python train.py --head_dim=64 --beta1=0.9 --batch_tokens=65536
MLP neurons of a small language model. Each row is named by its layer, matrix (gate and up: input weights; down: output weights) and neuron, and shows model dimensions 288-351. Each number is 200 + 20 x the weight over its row's rms, rounded and kept within 0 to 999. A neuron's up and down rows have the sign that makes its largest values positive.
After each neuron's rows, "fires after" lists the tokens most often just before its 100 highest values on Wikipedia text that the model never trained on.

L2.gate122,220,232,176,196,227,206,195,182,200,193,203,212,234,225,180,167,223,245,166,206,214,199,222,193,220,201,174,224,224,193,200,210,177,210,166,176,204,169,187,214,219,206,178,207,195,202,204,197,220,192,208,206,226,203,206,185,204,220,179,201,200,209,209,178
L2.up122,190,211,201,178,204,211,231,199,209,213,202,188,225,185,176,179,205,235,199,183,177,188,214,212,242,194,184,202,249,177,202,231,172,243,135,173,230,181,201,208,233,202,160,218,199,214,221,193,188,185,220,214,196,199,225,194,207,190,160,205,190,184,227,168
L2.down122,192,219,240,208,220,200,197,215,173,205,183,194,238,225,221,214,200,241,201,226,174,211,193,192,206,184,221,204,262,203,189,209,162,209,184,179,215,202,190,226,222,220,172,207,190,293,222,232,248,225,217,206,214,206,179,154,189,187,174,174,186,159,191,185
fires after: " |", "|", " ", " (", ";"

L3.gate931,200,160,200,197,201,173,201,194,196,232,201,199,230,202,183,198,221,253,180,179,205,216,165,185,214,219,221,213,209,183,200,181,190,197,168,244,171,224,181,184,208,215,199,179,224,193,189,190,198,198,198,198,225,191,170,209,189,197,186,188,195,177,172,193
L3.up931,193,193,197,202,167,206,173,242,237,202,188,225,192,206,204,203,215,191,172,174,223,237,224,195,212,184,225,201,165,218,210,216,214,224,199,199,199,210,228,169,216,202,191,218,203,197,211,207,172,201,227,193,202,194,246,189,202,222,192,231,179,165,221,181
L3.down931,181,237,211,175,217,205,143,203,249,206,192,191,213,222,178,209,177,233,202,164,195,206,164,197,240,182,166,207,175,188,179,205,205,206,214,246,201,177,214,198,188,162,164,202,195,218,185,147,174,206,223,168,188,156,219,190,205,183,196,257,203,184,188,205
fires after: "-", " ", " (", "/", " B", " \""

L3.gate960,176,184,213,223,191,246,216,205,226,214,189,198,216,198,229,192,172,181,178,154,185,227,232,166,172,190,172,205,185,163,162,158,169,199,187,180,217,173,139,182,193,193,196,195,170,206,173,181,209,207,192,197,218,197,247,187,208,177,205,185,196,242,235,183
L3.up960,188,220,212,217,176,254,203,190,236,187,211,204,210,198,221,207,179,206,180,216,209,221,240,200,187,200,193,188,171,153,208,193,237,202,181,159,230,208,188,191,198,198,187,202,216,224,185,211,204,194,198,219,197,189,243,211,207,217,191,186,214,210,207,212
L3.down960,198,169,226,196,207,215,209,181,226,188,198,202,214,214,206,140,209,165,209,222,197,195,185,190,193,185,204,189,198,175,211,228,197,223,194,199,189,177,175,162,209,196,201,203,221,186,181,208,177,218,163,189,206,219,222,194,219,216,204,227,189,225,196,216
fires after: ",", " (", "."

L3.gate857,216,222,215,227,192,197,196,180,249,179,185,204,183,239,175,217,203,211,202,224,187,196,196,228,160,227,215,176,236,196,210,174,188,216,209,175,212,205,167,175,229,184,170,169,174,208,217,243,179,198,199,193,209,213,217,164,209,230,194,202,206,181,214,204
L3.up857,219,233,207,228,212,240,232,209,202,183,185,198,226,203,221,202,213,169,204,224,199,178,204,205,199,227,170,197,175,197,217,182,210,230,168,184,194,189,196,200,200,189,186,202,194,203,201,239,222,212,209,200,187,182,249,217,196,202,228,188,212,186,201,189
L3.down857,192,177,242,243,197,201,207,236,198,196,197,208,196,226,235,206,232,155,232,219,186,205,209,188,189,200,210,180,167,215,224,209,178,189,187,185,200,214,207,197,192,179,216,210,226,213,198,179,228,214,189,214,232,205,166,191,184,210,220,192,173,209,236,184
fires after: ",", ".", " instead", "\n"

L10.gate1041,250,176,256,197,201,209,201,192,167,213,216,200,239,145,160,216,191,204,211,219,202,209,213,202,241,213,218,215,207,198,196,214,221,202,205,210,189,201,208,162,159,199,202,244,198,201,190,195,235,267,227,172,193,189,208,187,198,207,223,180,205,221,175,217
L10.up1041,191,180,211,230,195,239,197,177,197,183,255,205,264,207,193,197,191,184,199,207,204,229,205,187,202,163,178,216,205,188,225,235,148,169,220,208,219,169,192,192,222,182,207,225,206,172,158,216,198,220,177,167,237,204,224,201,194,226,216,202,202,197,194,211
L10.down1041,207,190,240,187,219,186,210,170,188,185,187,197,202,209,224,217,215,219,209,213,186,241,215,198,225,207,215,189,214,188,223,200,185,205,190,179,192,193,194,174,177,202,189,217,210,171,196,179,216,219,177,192,170,192,202,192,193,220,217,195,188,213,225,190
fires after: "\n", " |", ".", "th"

L3.gate1168,211,203,195,209,203,205,179,135,226,195,212,225,163,206,173,200,215,200,145,225,203,214,233,206,204,228,187,224,213,217,184,234,219,170,195,208,182,222,203,223,207,181,212,182,223,186,194,203,199,253,201,207,210,189,225,188,180,189,230,216,203,198,223,218
L3.up1168,222,223,168,197,232,202,179,208,222,196,208,177,206,220,225,183,207,211,176,205,213,200,182,220,181,213,183,226,211,188,184,211,209,187,171,174,214,218,204,178,179,197,225,189,222,218,224,202,225,218,212,204,213,222,207,198,205,174,202,211,193,219,185,207
L3.down1168,205,179,217,178,173,167,183,215,214,213,211,172,202,221,239,184,192,204,204,185,162,207,182,183,204,227,213,187,209,195,215,188,221,186,216,217,207,194,193,196,216,181,230,191,192,228,211,205,234,239,195,181,149,167,198,199,215,195,186,201,210,200,235,214
fires after: " (", " \"", "\n", " non", "-"

L10.gate65,227,198,210,160,243,205,244,194,209,173,216,187,191,172,163,181,232,224,186,183,200,179,185,221,212,206,191,222,199,195,140,237,211,211,188,179,258,213,176,209,219,183,211,212,228,211,199,196,175,185,207,189,214,210,196,208,240,209,184,207,221,216,184,162
L10.up65,228,173,203,198,205,216,185,223,204,232,191,184,205,199,168,216,191,200,200,212,223,182,202,219,213,228,226,214,201,219,196,199,191,209,190,178,211,209,188,228,182,199,184,188,224,189,198,245,190,191,221,200,189,206,194,205,187,197,203,184,227,186,204,183
L10.down65,184,213,158,187,204,216,222,212,198,202,184,192,203,186,176,199,174,205,208,207,231,229,187,180,185,185,198,178,187,222,194,198,186,190,207,191,199,180,216,215,214,194,174,191,183,200,177,185,206,172,196,162,198,171,208,215,193,208,190,195,201,206,205,195
fires after: " in", "\n", " from", "In"

L2.gate126,198,207,186,208,235,198,190,200,224,180,198,210,190,222,214,218,205,165,158,218,194,216,184,213,228,208,193,168,212,205,215,176,204,224,216,196,217,212,183,232,202,221,245,218,244,192,205,206,212,223,191,187,175,196,210,235,155,224,213,209,210,183,177,207
L2.up126,173,204,189,219,167,199,248,220,195,204,201,206,192,213,232,190,228,172,204,197,205,220,215,238,229,209,224,225,220,219,230,200,182,194,181,176,211,197,212,187,212,207,247,175,240,182,175,222,178,218,212,187,238,182,225,224,175,207,220,194,227,252,208,227
L2.down126,202,188,217,153,156,215,216,209,183,227,221,206,191,203,191,173,217,175,228,194,195,205,217,161,211,172,233,183,154,228,231,236,204,226,191,215,168,185,211,184,168,199,207,219,218,234,168,178,206,224,220,196,191,198,220,220,206,199,214,223,191,226,196,214
fires after: " in", " to", "|", " was", " and"

L5.gate908,190,183,171,198,210,210,199,215,214,267,194,203,197,190,206,203,180,182,190,168,210,201,174,203,229,238,211,189,212,208,179,236,200,196,209,211,210,180,167,192,211,208,198,201,206,195,211,216,195,193,220,199,192,219,196,218,209,205,191,199,181,222,177,198
L5.up908,167,213,161,200,201,209,221,196,219,214,165,218,236,193,190,219,218,228,195,176,168,172,201,185,155,219,210,235,226,210,200,197,186,178,180,207,169,172,195,202,201,215,189,195,215,194,208,213,232,209,216,203,188,192,193,201,180,213,181,192,229,215,204,198
L5.down908,173,200,161,179,191,189,184,228,188,230,181,233,227,189,193,204,172,218,200,154,193,175,203,189,166,185,200,189,229,185,176,246,192,178,212,218,194,168,182,243,216,210,194,182,192,188,180,184,225,163,187,199,210,215,210,190,237,231,211,187,216,250,199,194
fires after: "\n", "-"

L4.gate68,202,212,212,179,191,225,214,201,201,233,223,249,211,183,160,202,228,229,186,239,234,170,205,216,212,216,199,222,222,209,176,203,227,226,218,223,218,183,237,190,192,198,204,196,185,196,219,187,188,205,211,238,187,154,200,194,183,185,206,208,165,195,181,201
L4.up68,149,173,131,167,215,211,237,188,190,232,194,237,171,189,191,194,189,241,201,204,172,170,201,234,163,157,209,219,210,186,222,192,212,214,201,199,178,183,227,217,170,202,172,192,148,212,201,180,214,204,200,208,242,193,175,184,183,175,189,179,207,190,200,197
L4.down68,180,228,192,175,179,211,205,200,216,169,203,212,208,209,188,184,183,201,201,201,233,161,246,201,196,220,216,230,170,190,191,174,196,205,199,203,232,230,215,196,201,189,186,178,186,211,202,189,163,178,230,216,192,208,173,174,193,173,227,206,188,180,185,201
fires after: " as", "|", "|---|", " along", " was"

L5.gate1098,194,204,170,197,206,243,198,200,196,228,177,219,184,184,170,217,213,223,192,175,205,183,208,195,228,191,214,187,200,231,199,201,190,186,219,170,188,201,178,157,223,195,201,249,184,159,193,240,216,158,193,184,215,192,171,219,223,209,192,174,174,197,171,203
L5.up1098,196,189,215,146,190,204,184,195,229,184,159,222,179,223,188,215,229,219,186,190,195,198,167,210,194,188,216,201,208,184,186,217,240,226,192,233,218,182,200,223,174,209,180,183,165,208,208,239,192,190,224,231,190,178,225,212,187,212,194,192,206,205,227,233
L5.down1098,211,208,190,196,166,185,210,208,176,210,236,178,189,213,201,173,214,183,171,206,229,198,173,210,212,191,194,185,178,198,191,218,216,167,232,183,172,225,188,229,192,175,218,209,204,201,214,196,228,203,199,207,198,208,180,198,209,160,243,179,203,201,200,196
fires after: " the", " and", "\n", "-"

L3.gate548,174,217,183,226,237,163,206,200,186,205,213,188,210,218,211,190,215,179,227,217,188,236,198,212,215,209,192,233,241,185,187,204,197,192,181,208,173,222,173,242,188,233,198,213,236,197,195,222,224,219,214,185,224,193,196,178,184,205,207,186,191,189,191,220
L3.up548,218,202,195,185,177,191,153,204,193,178,238,224,228,214,158,205,184,168,203,220,175,202,176,210,192,162,172,239,184,210,219,222,217,224,184,171,190,173,219,208,175,200,212,164,194,189,201,205,198,209,188,200,187,213,234,209,195,228,181,198,186,194,178,208
L3.down548,195,205,191,191,213,178,194,184,202,199,202,187,225,228,176,204,202,151,229,200,193,203,200,190,222,186,197,232,200,210,192,223,196,210,178,217,201,197,198,201,206,201,225,202,179,201,210,220,213,222,189,186,182,188,215,194,209,212,175,164,206,191,199,202
fires after: "\n", " (", " \"", " of", " "

L2.gate788,195,201,187,194,223,180,222,223,179,181,173,174,177,179,190,236,194,219,199,193,190,172,196,211,199,186,196,202,208,171,207,219,207,192,182,188,187,163,182,190,177,177,227,209,160,200,207,205,200,201,200,210,155,195,201,170,172,179,177,205,235,197,204,207
L2.up788,202,192,216,172,200,218,148,188,193,184,211,165,207,196,181,173,190,217,189,201,203,186,226,212,193,201,179,214,182,210,199,161,216,203,199,203,204,206,178,210,207,165,213,215,199,211,206,209,223,225,183,205,222,193,222,184,198,208,187,252,175,154,169,209
L2.down788,215,192,206,180,216,222,201,183,211,197,180,176,184,197,196,196,194,190,231,169,193,192,224,208,218,219,183,205,212,207,200,178,219,213,195,170,168,217,192,190,193,204,208,248,167,234,220,196,189,206,197,189,154,204,223,195,172,179,179,227,209,189,182,223
fires after: " the", "\n", ",", " The", " that"

L2.gate202,216,207,197,190,209,205,213,193,203,155,188,200,246,200,173,198,178,227,199,230,240,216,221,219,195,218,198,214,234,215,184,220,194,212,187,213,191,226,177,226,168,210,207,199,203,172,213,209,193,191,226,207,233,181,236,185,219,203,214,192,206,198,231,220
L2.up202,216,186,212,191,196,184,190,200,163,197,239,186,194,203,232,218,183,192,164,209,159,165,212,185,205,186,230,206,196,204,193,191,178,205,184,210,183,208,146,237,207,195,158,171,182,196,182,167,212,203,186,198,218,195,192,236,189,199,225,215,175,232,199,195
L2.down202,211,196,203,180,204,174,230,181,215,221,161,181,241,202,189,215,246,189,163,220,205,205,243,212,220,213,208,212,189,201,218,176,172,169,175,238,187,196,220,224,171,212,194,188,204,209,193,177,215,204,190,192,195,196,182,218,224,207,199,177,195,216,190,212
fires after: " (", ".", "\n", " \"", "-", ")."

L9.gate800,195,242,176,180,193,210,204,193,207,174,213,199,217,202,219,181,192,185,184,194,232,188,208,199,199,195,242,173,193,203,186,197,192,165,145,196,220,191,249,190,239,178,174,182,183,159,211,183,181,214,214,184,177,208,190,186,196,196,180,198,228,194,230,196
L9.up800,189,158,243,198,201,204,185,199,191,168,214,187,192,201,238,192,198,205,210,183,231,176,224,189,176,222,220,203,165,216,196,205,184,233,228,219,189,160,177,204,196,233,216,210,231,210,172,230,184,200,220,201,211,225,238,193,212,189,206,190,212,186,209,175
L9.down800,209,182,207,195,158,226,235,195,222,195,191,199,227,232,154,181,175,172,199,176,191,215,210,199,226,183,213,167,230,224,187,215,204,184,203,208,191,214,211,190,226,187,194,185,194,220,195,228,238,204,200,206,185,227,183,196,201,202,188,185,168,192,174,218
fires after: " |", "|"

L3.gate585,203,221,212,163,189,236,194,206,203,195,243,192,199,195,217,234,163,203,194,197,196,200,209,182,186,205,224,198,184,189,180,194,209,219,179,178,209,184,213,180,206,191,230,229,197,164,217,222,216,191,215,227,162,244,173,177,247,210,198,201,206,205,167,208
L3.up585,178,216,194,197,223,222,196,219,191,175,208,212,202,196,251,210,207,237,218,201,180,197,220,169,230,227,244,180,175,169,206,218,196,207,183,190,180,168,179,217,207,189,197,198,183,189,196,215,214,188,248,205,173,162,166,202,223,183,189,176,242,182,197,198
L3.down585,228,192,172,195,212,215,207,218,194,189,196,189,222,211,189,223,187,191,168,207,218,208,188,194,207,194,220,174,178,200,190,202,199,208,200,216,199,177,195,221,165,203,233,185,184,206,197,218,243,206,215,193,159,231,182,198,239,212,174,202,202,197,181,200
fires after: "\n", ".", " (", "-", " \"", " "

L4.gate40,236,192,190,197,214,199,190,204,207,205,206,206,219,228,219,187,164,189,228,201,209,217,187,195,181,189,182,183,194,204,145,225,211,211,180,218,166,208,175,184,161,190,202,203,198,196,227,202,198,198,205,212,194,216,223,210,178,187,214,222,191,202,222,213
L4.up40,197,206,218,161,162,158,144,205,201,195,179,153,193,201,190,219,160,189,217,189,232,208,189,233,219,205,211,228,220,212,224,184,209,178,191,225,213,176,172,185,181,184,214,199,208,244,219,222,197,198,158,184,167,187,201,213,199,210,191,192,202,171,191,192
L4.down40,226,174,178,198,191,195,150,175,188,173,211,203,196,190,160,162,197,188,230,201,190,176,222,185,199,170,209,178,225,230,185,212,191,189,168,170,171,204,205,193,165,195,200,211,176,215,178,201,209,188,208,206,224,208,228,184,176,197,193,181,227,178,182,160
fires after: " the", " The", " that", "The"

L5.gate22,213,208,226,208,185,174,189,186,205,193,210,215,174,227,191,191,222,187,203,210,226,182,166,200,168,196,195,215,190,204,192,224,222,205,189,183,183,195,222,167,218,219,239,181,181,189,201,213,208,224,215,184,206,180,228,220,230,208,163,189,207,203,212,220
L5.up22,212,163,202,182,187,189,209,207,194,212,232,233,224,228,185,184,186,200,195,160,215,183,199,218,210,220,209,198,221,222,192,200,184,206,162,221,165,178,201,192,232,168,221,235,206,176,220,219,212,183,195,203,198,206,224,207,222,180,184,176,201,218,184,196
L5.down22,202,202,203,172,224,181,160,223,229,180,196,189,204,213,194,203,230,197,215,203,220,183,214,191,193,192,186,203,218,233,222,218,157,233,213,191,164,183,171,218,205,205,182,184,227,185,200,171,191,167,219,201,191,236,206,183,246,204,191,192,199,218,176,194
fires after: ".", " f", "t", " Pos", " St"

L5.gate681,180,236,199,212,179,204,228,196,205,188,195,227,212,173,191,210,205,194,159,225,220,190,207,191,184,206,185,214,177,191,224,223,249,187,190,199,187,205,196,197,218,199,188,191,187,247,202,198,208,173,193,211,240,238,227,203,197,189,190,171,198,168,202,183
L5.up681,160,227,210,224,202,179,231,221,210,219,204,203,181,201,191,205,188,184,189,211,200,175,233,178,168,199,222,187,183,198,244,206,221,202,193,227,186,218,236,207,194,171,194,176,179,215,165,189,200,203,216,218,203,219,213,231,234,178,202,169,200,169,173,159
L5.down681,201,199,180,178,195,200,203,205,220,232,243,204,205,201,230,192,198,182,203,214,215,184,203,193,246,193,231,214,207,212,213,211,217,214,219,225,195,189,200,147,197,184,152,182,173,245,213,196,174,198,196,205,253,231,201,167,209,176,194,204,191,201,220,184
fires after: " |", " /", ":", ";", "|", "."

L2.gate439,183,224,191,175,207,215,227,180,195,217,208,197,208,190,205,211,166,211,193,188,215,204,199,185,205,199,225,192,210,192,213,184,182,208,174,200,168,212,231,216,195,215,210,183,211,183,191,194,209,234,205,218,211,209,184,201,244,202,175,206,221,176,200,209
L2.up439,185,199,191,194,204,174,188,226,192,208,167,212,219,194,219,198,196,183,233,179,232,210,183,212,194,198,198,175,182,210,183,214,159,199,221,182,187,189,211,227,191,197,201,193,268,193,190,208,203,237,228,198,188,179,193,183,221,215,224,227,180,197,221,219
L2.down439,200,254,218,205,205,197,195,188,181,199,174,157,182,196,220,214,196,238,207,188,223,209,196,235,225,210,196,204,169,189,223,208,216,221,204,188,204,217,179,202,185,218,215,223,185,213,184,175,190,209,211,210,180,184,197,204,214,202,212,210,175,183,179,214
fires after: " |", "|", "-", ".", "\n"

L3.gate171,221,225,211,205,205,186,186,239,203,170,212,180,199,152,161,189,193,180,240,205,188,228,203,200,207,195,216,206,192,194,168,188,216,178,213,192,177,191,176,222,194,208,208,223,208,229,191,182,202,225,213,175,196,183,175,211,173,190,226,191,208,210,196,196
L3.up171,187,221,189,202,223,223,212,187,198,194,216,215,193,195,205,172,194,215,222,192,238,193,175,186,206,223,214,192,191,201,207,215,197,176,218,185,191,157,193,218,179,210,204,205,230,245,219,192,166,209,225,188,206,204,228,233,189,209,211,205,180,196,174,188
L3.down171,213,188,174,212,235,178,173,201,207,173,178,153,196,217,163,215,204,167,202,205,193,212,199,217,197,181,222,229,216,209,167,215,218,188,198,185,191,173,195,247,193,229,196,197,202,191,223,182,188,232,174,238,197,197,170,195,187,219,206,166,203,201,177,220
fires after: "\n"

L10.gate399,186,224,228,178,186,225,217,220,222,198,147,211,180,176,211,231,218,190,204,184,231,161,200,178,188,216,173,170,216,253,200,200,223,177,200,194,213,185,194,212,202,189,199,185,210,203,195,189,221,174,214,222,176,184,221,176,229,222,181,195,186,184,176,203
L10.up399,193,215,200,202,173,167,202,215,225,173,179,230,182,214,197,175,195,201,213,214,227,189,216,193,189,182,194,174,203,201,188,200,196,191,201,231,162,207,173,230,240,201,207,223,187,197,158,223,213,169,235,210,214,187,190,194,208,258,154,193,179,213,198,164
L10.down399,219,196,178,208,174,195,193,175,198,228,175,177,187,193,227,218,178,177,187,207,168,200,173,196,180,179,178,180,199,172,172,222,177,194,199,206,163,153,185,201,201,219,196,219,175,188,171,183,203,205,201,179,218,207,205,227,235,176,204,232,170,210,191,215
fires after: " |", "|", " No", " Pos", "("

L4.gate1122,188,225,200,175,207,221,200,216,186,184,205,215,262,196,230,207,206,228,171,181,228,175,217,184,196,212,169,195,192,208,179,204,211,199,201,185,200,179,186,225,179,221,186,174,191,198,202,226,225,210,200,183,183,209,213,182,195,223,217,178,218,193,181,277
L4.up1122,178,188,202,169,186,201,213,235,227,212,223,196,193,176,200,199,205,217,176,173,207,192,215,193,173,202,229,174,209,208,193,235,222,210,178,197,173,211,209,225,202,202,143,181,181,190,200,216,214,196,229,219,178,209,186,179,211,202,188,175,175,169,164,203
L4.down1122,189,175,208,181,205,211,194,221,203,195,195,223,204,207,198,200,188,224,214,216,195,180,186,192,184,197,191,204,178,210,195,181,191,212,193,196,180,191,192,210,160,201,182,178,167,195,177,204,180,218,232,195,197,203,197,211,206,178,199,211,195,170,207,217
fires after: " on", "On", "|", " was", "\n", " |"

L3.gate766,199,203,203,206,198,215,210,166,185,207,160,230,186,231,210,193,203,169,188,203,198,207,203,208,210,174,193,175,182,149,216,196,246,217,163,211,202,204,200,213,213,219,225,211,211,233,226,212,220,210,192,188,204,185,223,224,225,247,204,201,232,208,203,209
L3.up766,191,193,215,188,218,194,218,200,148,229,194,228,190,211,222,176,174,201,212,188,198,199,182,192,170,199,214,162,218,160,196,190,187,210,203,206,163,194,233,193,195,210,237,212,195,215,205,209,221,236,213,212,174,208,226,207,222,224,202,181,212,204,189,216
L3.down766,201,192,205,179,240,219,193,202,182,210,188,198,184,185,232,196,203,202,209,263,199,200,186,199,200,242,228,212,191,183,213,221,213,208,167,207,217,198,206,177,218,165,250,195,196,208,224,214,217,151,183,171,206,199,212,212,218,253,212,193,208,180,199,238
fires after: "==", "\n", "|"

L4.gate147,215,216,208,168,184,212,197,176,210,166,178,194,181,211,207,190,164,188,152,180,239,212,193,203,192,196,217,205,196,159,186,188,191,196,187,200,207,226,226,223,184,235,196,232,189,236,176,207,199,192,217,203,172,216,203,213,177,211,185,196,230,212,193,224
L4.up147,201,211,197,188,172,193,193,175,198,210,215,206,220,213,201,199,202,188,215,201,232,193,210,193,215,173,203,233,201,200,215,169,183,218,165,182,166,211,180,187,209,178,208,225,202,188,194,208,188,217,215,207,223,219,212,228,223,184,216,164,214,194,216,215
L4.down147,190,221,209,210,209,208,175,164,185,191,201,200,212,204,198,214,209,192,197,220,163,212,190,192,179,215,178,187,196,176,173,213,209,213,194,196,201,197,217,196,183,200,183,207,227,177,243,201,204,211,201,198,181,181,187,224,203,185,183,224,214,212,202,221
fires after: "|", " in", " ex", " en", "con", " In"

L4.gate165,241,220,218,173,191,210,223,172,193,179,179,150,173,201,170,218,229,226,221,189,168,192,227,214,199,222,186,230,217,189,180,199,217,174,201,200,170,199,184,227,197,217,222,215,188,200,176,169,167,188,192,194,192,171,227,211,196,222,142,198,197,225,174,181
L4.up165,228,221,173,208,212,185,219,200,218,175,178,181,179,194,161,198,173,208,198,194,148,202,207,241,187,194,211,272,191,189,205,216,245,195,195,214,170,241,214,220,185,211,201,228,203,223,178,197,185,180,156,188,199,226,196,175,215,227,161,154,210,225,200,175
L4.down165,191,191,216,208,207,182,208,188,204,198,203,206,199,236,218,211,186,214,240,232,196,200,223,189,150,215,213,171,190,187,175,221,213,184,192,187,201,196,206,198,193,227,205,188,161,221,212,201,201,214,191,208,225,182,191,210,193,221,198,262,203,189,168,209
fires after: " in", " In", "In", "in"

L4.gate536,197,181,199,193,234,172,198,164,206,181,211,218,221,208,177,210,231,168,217,181,234,214,176,196,205,193,225,175,196,193,214,190,164,206,174,182,138,229,210,218,210,208,201,199,195,217,208,200,203,216,233,166,187,197,168,191,201,208,187,190,224,174,202,182
L4.up536,215,190,207,205,182,220,178,197,203,189,184,221,186,205,175,207,223,194,181,221,206,207,214,227,193,204,215,207,204,217,204,217,210,176,199,180,219,202,231,237,174,199,199,222,220,232,215,195,197,203,201,171,206,195,183,195,192,188,216,154,178,199,202,183
L4.down536,169,206,198,199,201,186,199,196,213,186,210,205,186,159,197,196,190,190,216,224,177,182,226,225,206,213,189,203,188,220,190,197,197,184,210,195,217,198,199,217,223,211,216,214,201,209,139,242,215,208,167,219,171,220,193,194,201,182,209,236,224,242,197,200
fires after: " (", "-", " ", " 2"

L2.gate708,220,182,190,218,151,193,211,179,184,200,193,189,230,235,211,189,207,197,191,212,190,184,205,235,183,238,224,223,247,248,205,219,231,213,219,175,196,212,194,232,217,200,195,198,201,166,198,179,188,216,203,199,172,171,172,209,244,229,241,177,175,210,219,203
L2.up708,204,193,205,220,217,189,187,207,225,162,217,209,163,201,201,185,212,244,157,214,182,161,212,200,240,227,219,231,183,178,241,175,240,200,186,167,198,197,190,204,210,189,185,165,167,175,212,210,189,209,213,193,206,232,203,205,209,217,204,211,166,224,195,201
L2.down708,207,178,179,215,155,188,203,205,198,240,210,180,230,204,216,199,217,182,183,182,216,180,212,182,215,222,146,205,199,213,194,204,206,204,184,199,222,179,203,210,186,200,218,188,216,190,211,200,213,199,214,191,207,146,206,181,209,188,193,171,203,194,201,207
fires after: "'", " \"", " (", " to"

L2.gate547,229,229,220,189,209,176,172,197,218,202,220,219,231,196,206,195,205,197,201,201,158,195,203,159,191,236,224,189,210,194,198,183,235,173,183,163,207,209,170,182,221,185,183,205,194,147,158,202,237,181,188,206,207,212,181,186,231,229,243,197,214,193,207,250
L2.up547,192,183,199,193,191,230,186,200,202,195,199,208,209,202,190,206,208,204,189,217,176,178,216,211,165,231,272,200,194,236,198,173,206,210,236,190,229,191,175,192,185,170,206,194,180,201,182,153,157,196,206,188,222,187,196,216,211,198,199,193,209,210,184,218
L2.down547,222,195,197,200,187,180,188,190,181,213,203,192,217,217,222,216,215,207,190,225,171,202,225,199,196,257,217,180,163,241,185,171,190,216,211,167,241,206,164,204,207,173,204,198,217,176,180,192,197,241,197,190,245,205,155,195,191,174,202,209,212,176,234,218
fires after: " (", ".", "\n", " \"", ",", " and"

L3.gate541,222,221,202,214,228,205,206,197,187,207,185,235,218,228,197,203,224,173,181,199,237,209,216,211,182,223,180,208,192,170,195,244,183,203,194,217,171,233,182,189,219,193,185,201,204,186,199,172,210,190,184,199,183,238,194,214,179,207,192,187,226,199,211,193
L3.up541,205,193,213,212,206,249,197,212,192,184,166,168,224,175,219,244,200,235,201,201,186,190,197,202,201,208,221,186,214,221,224,199,190,234,176,158,208,232,215,213,225,183,215,216,204,196,199,212,176,194,221,194,196,199,188,206,245,191,224,249,203,183,200,189
L3.down541,191,212,217,180,209,192,203,220,213,186,200,198,221,221,198,210,193,174,203,206,189,140,210,216,206,246,185,228,221,210,210,217,189,219,209,193,181,209,184,184,242,183,199,187,211,243,189,196,194,195,191,188,180,205,179,179,208,167,225,203,190,179,259,191
fires after: " ", " \"", "-", " (", "\n"

L10.gate1038,212,200,196,195,201,221,180,201,214,169,190,226,221,160,175,181,189,242,179,192,197,179,245,222,201,186,248,205,185,214,163,183,200,240,159,196,210,175,203,207,201,227,198,205,213,198,207,196,251,179,175,208,206,213,188,212,191,205,207,214,221,221,211,205
L10.up1038,210,197,192,209,221,190,175,180,217,199,212,201,237,192,225,208,201,216,192,170,211,188,199,167,206,211,209,188,204,174,198,211,190,209,199,201,204,194,185,212,194,206,230,181,192,214,177,191,172,199,207,209,222,191,200,223,230,213,200,182,216,182,172,213
L10.down1038,202,210,227,193,198,196,201,189,184,227,205,192,149,181,174,190,215,175,208,192,196,201,167,190,241,219,181,215,218,213,192,219,252,204,209,192,187,182,177,204,207,245,170,233,231,217,244,207,205,188,248,211,223,185,202,191,207,225,215,227,202,199,193,181
fires after: "\n", " 12", "|", " |"

L4.gate7,205,193,208,184,203,252,208,202,165,186,199,217,207,181,192,235,179,218,192,196,193,227,199,212,208,202,194,176,185,187,214,217,142,205,191,194,195,200,148,175,186,221,176,174,219,251,192,203,197,214,214,172,198,183,173,209,187,205,151,222,253,193,176,173
L4.up7,171,200,192,234,216,261,198,228,193,201,200,193,195,203,168,213,197,213,187,200,220,212,245,207,179,186,194,177,202,182,215,178,200,220,193,217,216,217,211,191,211,192,164,227,208,198,200,209,207,192,190,178,195,180,206,228,211,189,224,209,234,184,188,181
L4.down7,217,194,227,211,167,258,216,225,186,193,238,224,195,211,171,223,203,192,198,195,221,212,232,193,194,200,182,185,188,193,210,181,197,254,217,206,165,212,204,203,198,211,173,211,186,186,191,233,207,171,224,216,212,221,182,198,191,188,193,233,226,214,195,182
fires after: " (", " ", " |", ","